From a checkpoint of a small transformer trained on Wikipedia: 6 heads of 64, 733M tokens.
MLP neurons of a small language model. Each row is named by its layer, matrix (down: output weights) and neuron, and shows model dimensions 256-383. Each number is 500 + 25 x the weight over its row's rms, rounded and kept within 0 to 999. Numbers have three digits each.
A block is one neuron, or neurons of one layer that tend to fire together. Before each block is what it responds to, as a language model described it from the Wikipedia text at the highest values.

Description: Kinship words and the "of" after them in biographies, such as her father, daughter of, son of, youngest of; weaker on other "X of" titles.
L4.down106:484517513491505538483486511513522471514518525503489435527489458508510495508531486475528487478435455481522497479495454523515523498492527501479526487450446496532511533457505500499501506494520455469531513441493428520553527507487507490517521545471500562500523525511518495482530492477496537495514512527491493453496520498437493523529485507443479526521513520508501566479495547468530520533536
L4.down129:518501525492494473490560517507452468538507506452524567508495519524510520510477476473530523508488481536472501499452515509492521517486491503440505503434485512461547519498501510515555501518483466491495515536496553493488487550485454527472481507452507508459508503498492522489489501511509475465525504514523523547465539459502482495499501489511468498530463522503473487492531505550530487491505
L4.down199:514508505535470501529487509493469531511482493472492508500536503473459484509487518495462501555526460513443507452492453506485465509502444468486508479507470511483515509525459503488507503475519468485495517490481537544483535478515490501558475499483498503483485502481500518520522474459481481436472502499479526510556542496466506511521537510516423513472541481495489510477527475502535475530477
L4.down211:483497481493475502513510518473478496497445473503513487525500523453532505515494512504494498525469513537492484503516494491478533492469508497531524507519500531488484504490520493518463467512489527462488533536512481515515484515515489482550407502551536526483492506503557516463527517537479476537483491532512506503514513542492540523485513484521531510508507506482530527486539507504452516477489
L4.down222:484511529477505516545445512507481486529519505507527495521507488521495519551481512520570511515537498469537477549521474517487534506498528487457479458493475526483530491525482502519514499527501488466470449527488461492511452569474503490497491480492446441480493498485481493521487499512494510480511498498494499519490524526494501501505508526464471457500459511505487459511494462481496494500532
L4.down259:473515507463459508516513498515501509551517515459528524527483485514504490492491534456467487460503467496471498456452474536484481476471532478498520456531456533499467533493472503500489506510477493492539488484522487534535506490518488483497463476495514534499513517510554459470491520500479506498527492501512515502510490510495487588529498495498511487494474553469468459504487453484494535493493
L4.down626:561505509501473524494484489517507503520509574486494512515514526485454496492491497490484503488544543495453521488502464511461495503495518533498513506459526500457510485506489487499529504522484514494474534480502543493501538508475501543512520502468503519515500532453495482502471509483495467545482481526515496540507508477540480518449468492542510496524484499532534467535504505499538484537509
L4.down844:459493474476476463482561528479533506501528508474483498515471524517520496467488519504487520454508491492507505483490487538504496517532473517543523472480458530471498518523436482531490479539497498515476492484500486522532528518552458535498497513544449520532485527487485526519478533542529496496471475533504469522457496509518509462487490553519477487529487457521537518510501439471469472483543
L4.down885:494509466517511472484487474538472512473477520496471458510499473536513465499460523478520531479517499470501536484519498505489494513539501514526497519540508516475487512496483471543507515456464485464494513532512499525491470531502478526507528522519527469532465543471489486548512479482493469463491510499454507551522521499511514530496508481508506528491538524534497479449529527536530494502497
L4.down932:498464493474498520482519503428522430464481479495522497514470490503488481488485477470487512497555461469485476545497513503502477508486529536514501510528514527492540503516497474489466520524517505516516519543506498521480490522482473491505514496480446462522523508513491509543497532560515483493485540490542503510480529475506486558478505521476485468511501499501469495523515519474482498499510
L4.down1064:518473541542521511486484517499455553495495483517538521506474507512489498539502451492507534521527506488503445505484503526533444519464523505499494501518504445498533524508524485462499505476501518543517495509503526513533549467484533488488525504518521523504512508468489476479476518484477483543501513502470548483514481518511517481529517501537485502520542501496473484549482567526498498536483
L4.down1203:499493522519524523519478493540535469537525563537502524478509502509456503513508502500531493540505519497501506456507466488525529484510521507437505477501514504459511547472500510500509490526462525508490508541481531474488478553531454532481498490485542483556510505482533545493427503472486527478494488509499479544459525519496478504511470481496487490521527464518497541486520489484476492485523
L4.down1444:550496511548531515513499465482511522522479462505523494474471478516518546462461491483544475500495460478487482531486543566509480458517494493505510512463491531479525504520512494476494517483451486442509487505434471512481498559488505471509499504480505498461498515508469548498479497541505503457522494489479528480508492494508483500490527470462546480492529483476513497515551513530485494550503
L4.down1515:533482526497461540532494486489522511482496526517496472500486496462487534456467530550456551452522482518503485527494487480491488509474511511510491511527518519483528513458470493506509506482484467507504519516486496483490472540551480491493481512486539499476517473530552491508466468504521465452508548493533487525503515494523482462495464526505519468479491487549554495472462487510487508476489
L4.down1687:495506536516540503471541520561502459487530515477515473470532485506516478491502506523471505504457540512505505562537558482486516488468561504521490500489452539501480469516505532492424530511532572518489548557470505486502525546521440511500524496516492439486478477489486512507503506540491505440466499461515533498497501488489501520512536541514492485504480524504501499490482527466481494497486
L4.down1816:483486468481473505514476495478529510564480488492492466514471543453474524480502549525508501521532497521509502480512544526490542526511477503479519487511544538528481499496495506545569524527504517469519505488510466524534497461481470498511485522535474546511490469471455501491471486540464489512502520547543469511519486517513523486527513480525517500444515537453506510469485537477514511464498

Description: Word pieces inside a word after its first piece, often in foreign or rare names and non-Latin scripts, e.g. Sant-ia-go, T-att-oo, Ne-s-tor.
L6.down6:507475501506510544523494514509503547497463502530503561496535506471529516476539504472536505463511497505521481504540477494531524556531465481492530526461528521497495507500485492497493440464496552440522512495474440508532490456498489478531464526484502487536500457494496480533535528505504542478492480477537518532477485512560486497472471540525460507496524499536540524456463502512501482503515
L6.down364:518464509518496527496485507514470562496529505503508488507486526488518509498511489505465493522523506479524495509489520501476521521555501510491482518494491516524472565527509506516517506488493482509521527511517462488482473537507448474499546482537490479480468506522502508474513494480503471522457536489519510504539505476528498471463524520501477502493482540510520516472440523486509488496551
L6.down851:530523468494497530528463505516498494524513468503496496499497443457526503529504536525475520532512499501503562487487472470465489518537560506512530507526520489507490497518488516501520539490492492490509521478544469505542540508491495491516483516531528443481467517486484497471510494462526480509462505467518489543506481509512512491488491514507462516524486495524515513490453514491459474536463
L6.down1672:511513535473467451472475524497492521525527523525519477488494500491482465518516509524468523482566531492538493477518469473514479485523510455495486460483514522516515543476497481491500497515492436457455471477443525497498498535546523469508487547514535455534492514515491516473488497516512472459545476468524516499512504479478490563490484535501545493524479515438528477509524479494474554486489

Description: Hyphens joining words, prefixes or numbers into compounds and names, as in Peabody Award-winning, re-elected, seventy-two, GRAB-3.
L6.down1114:521508498494512485529522535546497499455554500464459558486491527463482495500484466515454532462551502502528490479542504535503518482530519494539522484499513478521503484511490492526514493515444528538508524508486480517515509517490517541505518483568521502474440500517489509491499490495524478509417437475523500504497486529496513514487529463481495529473505468510501497480511516471481513495480
L6.down1232:550507526513503493513509499536530514526461462491493514492509491482516493482524482493501496499504492524530525500499489488488538477525516505520449472469494488499512524544493535510518480486479525520485514475476512508545541511526510536477501463530491518453509536510518515504508507472498428512486503473466510485505462507518519513494508497483494487489508494505486502463487450512498517485451
L6.down1616:533497491465499473517560545481512508533504503483487506480495535514480503481535479517562490456521507487518489486550506495502504521533516523522517478474517506474523512480475480490544497507500493473503502497514484534491493517473522481482508490513493458516469525457469567480513492447557451502493521522537502492477500463524450494500440481562497481466509503539505502518468582527501510514493
L6.down1874:524492524519482494558512515555554493530507502481534552505523499471486492522534468463481491492520500447514505496486487519550491516536462482506548538513530500513450485531489534465484483529511533521480513491504505504494524480486523523525484505497505487532493534472455504526491495523539477544518522530540495512539510512550494510497516501465539506505502484520468491501498469509503534506462

Description: Word-piece fragments inside a word, often after an initial s or consonant cluster and containing l or r, such as s-li-de, s-le-pt, s-tri-fe.
L4.down418:502525518499458501492514514546516471518531486458506483487518539515494508487461476477513513487523505492505491511506542499482540514504493508544521484504494502476517453457481500438487529524466495521497498474518463473526464528479530515482495540494431491518523510487519519468496509479503554487472521463479489503466493528525525484484537480540515492488481514529505483506481472513497525454507
L4.down434:498485498519507500510476480488537511475495515549529512510481508541483464469503453502501501497516452491489455470455488477502543542455507450466511541533541490469507495501510537488487539473502508536490448482521494473526507552534490454469502488488471485494497469483508550508486462460513503568523498524466490466505483496496543543513479539493524470509476480483499492515490510537462466488529
L4.down912:490470473475492509520487518472545505486468500479440521519495475512518491486473502498512544505505489491516536526570487514511490491485495507525478529507541490550545470458517503510502499498509483509487495490502471505494534499533519491485507513469512474536489475482461534540504485484489508475537493550508544502532490498470482473477533503489481487498478528502513477498487511519497444477513
L4.down1015:486511513523441537532498514491531483512470512522496499490498493500525549491510459557462545495513532537499492479521491495494498502467505472485545453510514543544508502441486478506482496505455477518481534500473426512529498485518486476523498542485476512479499492507520557492464493548498483490463503520462491489485501515511498500438505521474501527493525494536486510546508493508500497501536
L4.down1038:546490491533519521484533464500443493459527492533488467499497497523465507492478463493509507502488493475498492474517493446473480529529514484500485516543498476514491501498470517529492481492546498465527496507514529481507540514488464490508476515486481464512494508548547508556487531482522525528491483456516497500514512494515485536514438497481513509532501510434527513515489477481472450501472
L4.down1367:529515510513509473538494568493552484553482524502479511467509464512480523487501500509462533506496474499499481461511487485518526527501517501491434512484516509523510485471503546492518549483489516502523493480519486512519511475534500527533529511500502471517484491473516525519485517509490462534487505457534490473476539484533452485524480477530488528460535500487486501457487483480511470528471
L4.down1466:486428516488464503497471498514505507527527495490513512508528503477512495479463470495478505521495516491459485488513468527516515490515499490523542504518513489440476513550454494513497549452529483530498496533503515466467472547510483522493460443508509508475484474527514477523476515481558530539519487530531476479511462492458524522477505498526494498527521494530511520506507503478496525495512
L4.down1473:494509486466472503491506516549533453495550490511519490524484494533526479535549495494506514468544512486473466532447508457531470532562552494490462502526523537476466467492497510542536487520482491508510540528491505490495510453515530532486499528486520528507505508526530510510498461526524477496473528542492500496498556476500490517499532505483501472522478481492508491494495518482452491520514
L4.down1488:501499534490523486516501535502526509511473537508543502509469472488561529521501534515455490502550493517488488512516506487491525534474519464481510528526514496468499498501497489450514497496461504490513497506519483466503518480512496518503498529548535479522529525504540503498534483492499514523473493480524517494524491544524486504523480473480505454498503474484510516474487518497490535521454
L4.down1555:481506505521490501515503511503514508511469534493492506428493539512491490463460497498517505508543517503497516471507513516517505473498498534495534522517505499539476495450521550476481480508505507472495506504465484468518430534520477475459541505528516497535498504501525512472536518506488482516531509498500486504512509507506472530503504491471451502497521497465511544515482542493450447529471
L4.down1594:514466551482458517522478493496482501519509501518492489540486508513518524503534462483524465483497457531504481521518504525495492497537480457506503535491524471505522511514492508478526522500522518431518548499488498470493516518478494526509539505494493509466498512452507508536486472445463511472523498478485473528514490531474553493486520497519493505482504513494444476476475492503542473507496
L4.down1645:466502484541505484507464501514490525449474553510523525477504478473513482528494484495495496478510454529513532450529473475436530513532498503511496532516512505515512534462527492476466489525526541504519511462490530491468486515513514480497471496487503516518462460546546495507505522492476469443533504480477487506474494560541501513478525513490470522545521494512503509451506506522462495484493
L4.down1665:516504510519495508533478498513507489477507487522526501510518474539522532486455491465470471489465487541489512470488506486488509512482527480509526477475482472460543504439498508492498485509455467461537505486488519511532453489536489529516511467510481498537436528476522522514492492481524508510524464512534526502510490492516471524461494490506469503506535472525482490512510481468543502524455
L4.down1668:494492493511501471543477489445494498525520532515517517467511491504515503489513484522554514506525504534489492468513545518488518535473502421512478518439501487468528501489533506484528485500498522498480505491496490491528502487496503469539491488507455521488541499546538475521500509501465492482489528496483501455474512496481517484459570496501495485511504497538535457512532557440514512521512
L4.down1793:494544524499539498514492484520485481491529525490491484460498499463508491509477548478496480457498525493534463454491500499503517535511505498509529490499477505521474531511487479497470479559428465507487487554514485506470483488473524538499496502501478458470471511444535486499487529541492514484470531507545498530497523477507485507509481479506504493521506499485542486521526543518495499537477
L4.down1890:489488489491569487531487512511498471459532459515492507491502486539488548484479490522508480502531525551525481505523512470511541474477480501545515513471514483475476512486508450483527465484548517500478451459491530476466501498489482521509544517479485494565482529504505503487472551493447509485491464494467481522523494511532496498504494519515551497494495488512499484465466494505478453521472

Description: Fires on the en dash or hyphen right after a digit in sports scores and win–loss records (W 3–0, beaten 2–1, 5–5 record), weaker on table pipes and word fragments.
L4.down105:523448515527531503521507524473463502494480537476521523491482465506518467578508485487520490477482485471531508454497487482503496537441517472498481515496510506504494547479481477489491467531463507518525517527476508441506519535491494467512443514521520457476531465480476522510466509481508486527494476492493466525503507442501532501473451544466495476506538559479525501496487504482495508479485
L4.down134:495482507533549479468565526501499484502493501495518499484502464525503501532487510503478513493450522497505462494488520482471484482494488495502442484522496491469505492462516494504486458481460538497490475491512463548505543502505497541494486475523461469575500466479515527549502516506511513535517463476518525512524502486492499493521525527507528535515502450507517489475481522471482490504521
L4.down396:526488527505452526496446502482518550524497511504503464458504509481486482479484533518542521517482493518481523550466500527490465531531527528456508453506494512489543472502503491508452497517485536497508504546512529477488530462480494518506488514466506517514514476500508469507526458454432475461469472507496480505504521467476478499502503484491518518463516460477509614506519487452495502514497
L4.down470:498531502527478489481445512531508535469498482466523487468503519522439458466464514517453487521492500441496484508502481520454521502519496483498486461524497491514449500507509479493487462483492499525489488493446454515518488520503513503528462446540473517489501485500510502486521501508501533524451491506451504498464498494534504516433473523504512522512512504526527531509450512494510483506495
L4.down489:533524497535524472521531473542521467505523520488480498477483550461531455451452525487528469518500468534505495458495511501487499496509501517515453531495496467519517512446511497555507501503501494556508489500507534499497515480490540466535513471513513443502506524493493493522479513453470521531509553427479542500495492497509478506473539489490498467461471489488549478465509486494513489503515
L4.down515:528456511513469485513515482508520487491513476486486506546502519523489477496528485500492471527532516503501486499466496514485536486525517515528450575506482446528494507480498492487446493502557494457497547514517494531521484487499452522505511496498466451514523485490498492531512534514470486477515472477472512523439517524478546486540507539510498489520510473521515457534497486506504528478473
L4.down758:533532522512527502500514475546492481496504540464541468533516534530451484484489505519490506500493508515472491534481524500483492520496463538489474529495486473498478533498470502486462459475490504473505501430480498455533529461504538509509440497484501477495529489486503524498470492466477499463502478483526471491505542527484485516547481519565488498484516469529529539490531469515478481506484
L4.down786:502506507513492526481508497499512542534541463463490511482482475455524501509463550528535485519441504515468516512493485455534497489507489472503483453519493529517499542482524532509517478523480498517529525446493554480521499495504495513485500500514483499528523503522507481523483498485548511493472506467528513479498558522540488507511494494535525501478474481487535504428451526512465505500513
L4.down820:488495540490481542512479505521524485481480530495496477509455472531530545506538487508471505458502500504455505556493471537470523469476503452527483511503493500462472491518484477520506522530528528461512506486498476498492503504548509501543534475474513509510487496516499465536577520481507466465484452495480491521513492522512541512475543461520485495563484465510510432537492479538485499510547
L4.down1091:522506538517486488503488498536517443534490519512487484485509506505514482511514524508464467522492460486493456534470492490453528489535496502474480481483514491565523463491518507508450520529484528473507493477466480505482483498502461510494486498516507492462478443525513498485526528473513514496494516531532500509508542481465532481465484551466498449459477454505490488462458537479480538507499
L4.down1170:530488503498469495509498512453492502492519466497500479471485489526498545518513541480463471517553536545488519515491506537508504516495493564526541490490487527494480517477482481483476490528528513485504507462535492504501502497495513472509498443531508517489530526467516484514491497515522528492487460458477494466519489483491478483490524482534467491504468451522539503514501491508497493490527
L4.down1314:521483538500497528522508471499533520516530557510500546509454512512495516492465510493522508463461534502513463521511497499516470528514531513497498483485509475529505532493494494551508479504514466471486548484542468533492533530496501556492482465574476558472492458521515521485503502491496509457501473488505469457502485463470488483490505498479482560504466489482493509508511480482468517493504
L4.down1317:491529509521457461554525518489498492503454489547504501512455502537504462497490539495470490523492515538554494479507498519508508476455542473481480531489544492498524500444528495457468507480501536489490471531497547522536544511504482595553549531507511450497496466504497487473473518488493494474502476461484519505485481497476478490500489490516518476553483532516500541507459498523499499480429
L4.down1378:482504515544505484500517476486509508554516447498464520473501536508503498495455492498547488515479489527516505461499520467538499464495496577509489497460474503514474519493506511539526526479507465527489495473477477541473501515509505496521463522505531514510491517524460481491545478540471503518518495474506475518526507469450524466502475470483498464486494493499493492453479525473476478508511
L4.down1578:547528535493485493438492521460480494552456484492531468449504505545500469553455558508472482499486475541460525480508515514493450520478531515528487513465517543504505496530471517514537497549523476481471532503519461481514471524504475490494488493520507517523489474517480502492485478522491520489493448463498456485482549530505527462482495471480471493533489488503518493497508512511518512501506
L4.down1764:458517533482543491452491535459551444496481498499526459559463502483476456502544510505549502519523539517508500503492475470499536467518494500531499499498567497478474494495509524460511492490500525526456472509533532490532535491530511510478510507551507511515544528511530503451521487477548505569494491516511508489497504523516497457520506481490459479489515494527478484510487540512524469488505

Description: Mainly "of" or "to" right after kinship words in biography family statements (son of, parents of, born to), plus kin nouns like father, husband, wife.
L6.down885:495523456504438577510480500515507509553526493483465508462527470523463490479515483545486481511483469501482512498464458474453501533498489521461471451531508493465491488475501494516464519470481504483530554510517505566510542514509499506519477523502485485511519519506513561525470494506490496496514477527535520516509532462499437484482509475539476468483523488533480532515505483462496460486489
L6.down1634:481531498509480527524508473490487517468479495479475474522520505588522544511472493506543515497512500463482531556507536474461491551475483529499506440501448510461477464532509495485538496475488471514536504533494512503480493477506503512525476508541504515490503496457470473511459520517517502520529509498481484513513508474520514522502490492464499505501471552553481540530444502491470494497482
L6.down1644:481491538515492568478488451505527477527498482440490500482483462542493492453495494484544523471509452462514513442470489537483504497460501552494475489497501550487499503496503476492494478535529487510463544495524506507490534533493447497480510491496485491476487485496478490516439506494566493528467491516515519505533531498503490490483497485509476498477499507492485538534513513519528522515471
L6.down1908:482490491505493482533517505447503463509509466504488524510478521502536483511491486522488490482506487451516470464472516523502534511525488464507492517519565522460521497470523494500473468511509526487519538532489535465495461491506487507476485514502501489451505536479517524510475516542489500536474503499495535516463491451498502478479483473512458447471515500498517477522484501471499512478501

Description: The word "and" (sometimes "or", "than", "only", an -ly suffix) right after the first of two paired words, as in heavy and light, thick and fast, cruel and sadistic.
L6.down146:499498495564474489493493518481527509527474491497499520518518471471452528500494482507513488488548509504506516474460516506457537469491477495499475538537502491528498479519500472528535499498533471466490500506503468521525500541497441514500496520523520494499480548523527487481488494522480510487507529482534543484484459510463468528524480535454474487506460510518503486513497529518511508509463
L6.down633:493565453492508516503537492483470463506514535510505486479535440505506511500496491493520491506508533495529513486497512474505499508496453467463502520532503485467463528517508495504442451449464536457501559457520492515496518496468488507513483473458491481459501523492471532506492467486505492494522511488508480510503462555542486491484477494483506503473503500500494467517483501523486483492521
L6.down726:498522499535513547566516512518521471526471483522503477532488516510506514512520487559470531512485512530512551487517450472510488492505479528476482504527508489495550499526451501490507503510505520503540499550481440507541478549501458511527497498469472503514486527539485461525493513499513496492477513461536483522528476490459451501491537499477483482496461539540500502494463528487463467505481
L6.down1383:496525491512492460503565547474518531491512484540495475500512509542498480524548499487499513480477481511471520468451509470481524495524499476500512500545488476512508507514485477471480465485489534487483508544526465493486493516506482519483482476493517499504460489479506490531462530548516485481492525447480459520487488489524479484509511541451493470459501526521542474523531552476473494534486

Description: Short word pieces right after a word's first letter or two, often in foreign or rare names, e.g. S-z-czecin, s-z-lachta, V-f-L, A-ja-x.
L2.down228:537498535543483470500488501542537454462531524512510505484517469508469500532506556473486527481500492500501451470481485472520508468538537488505532508512519482510446489481480468496500537473500492514533483487484466496477454578559504509481527485480519478506515496508518531514486548473487491525492528543455516493502475483509506534465480489487498501502516511505448525475470519517473495539512

Description: Fires on word-internal subword pieces (gra-nd-son, hin-d-wing, Re-iff) and on dashes or hyphens between numbers in tables, e.g. 21–25, 6-879.
L2.down291:550472484461482499526533485531526551535498474521480526473484504531494477508459487539544452441449499500513596521476519452527521528506505505502512502483483495538493519503483500476499480498517513507502511490474489492441503456506451543493489483528507525493513516503528464522418494515495488481525534474457496479510468507478467502524490521557464503539460518500494480480510461519542469542537

Description: Mostly "and", plus "or", "&", and range-forming "to" joining paired words, numbers, or phrases, e.g. "1960s and 1970s", "seasons 1 & 2", "1963 to 1965".
L2.down1571:493509523479511502576524535454481500487492488520556483482502540512477482534514494532492477483498493505454498490463491472482479484521545478514496515517495501512471508528494494487456452520460487499502514537533540481476488479512511489515481496511471482492493492495512501535479480537482498500456496519490510516510527476485482478462477529492505481471505505532526526496512557484539537534501

Description: Tokens in biographical and sports-player articles: kinship words (brother, son, wife), Personal life and Managerial headings, and fragments inside personal names (Dawson, Lonergan).
L2.down888:519539502511496507507485517529491488481473507524556493512511475533485489480475459510514535498500475525496479523492534461486479507523495474470474555499514476528515493461490493490487486473472512486526501517493527534500543483494551519515491501500489522471531527484531473504544463517486532451524493519476520456429493431497540528499475471500511510481544479536522515471479518470493492499476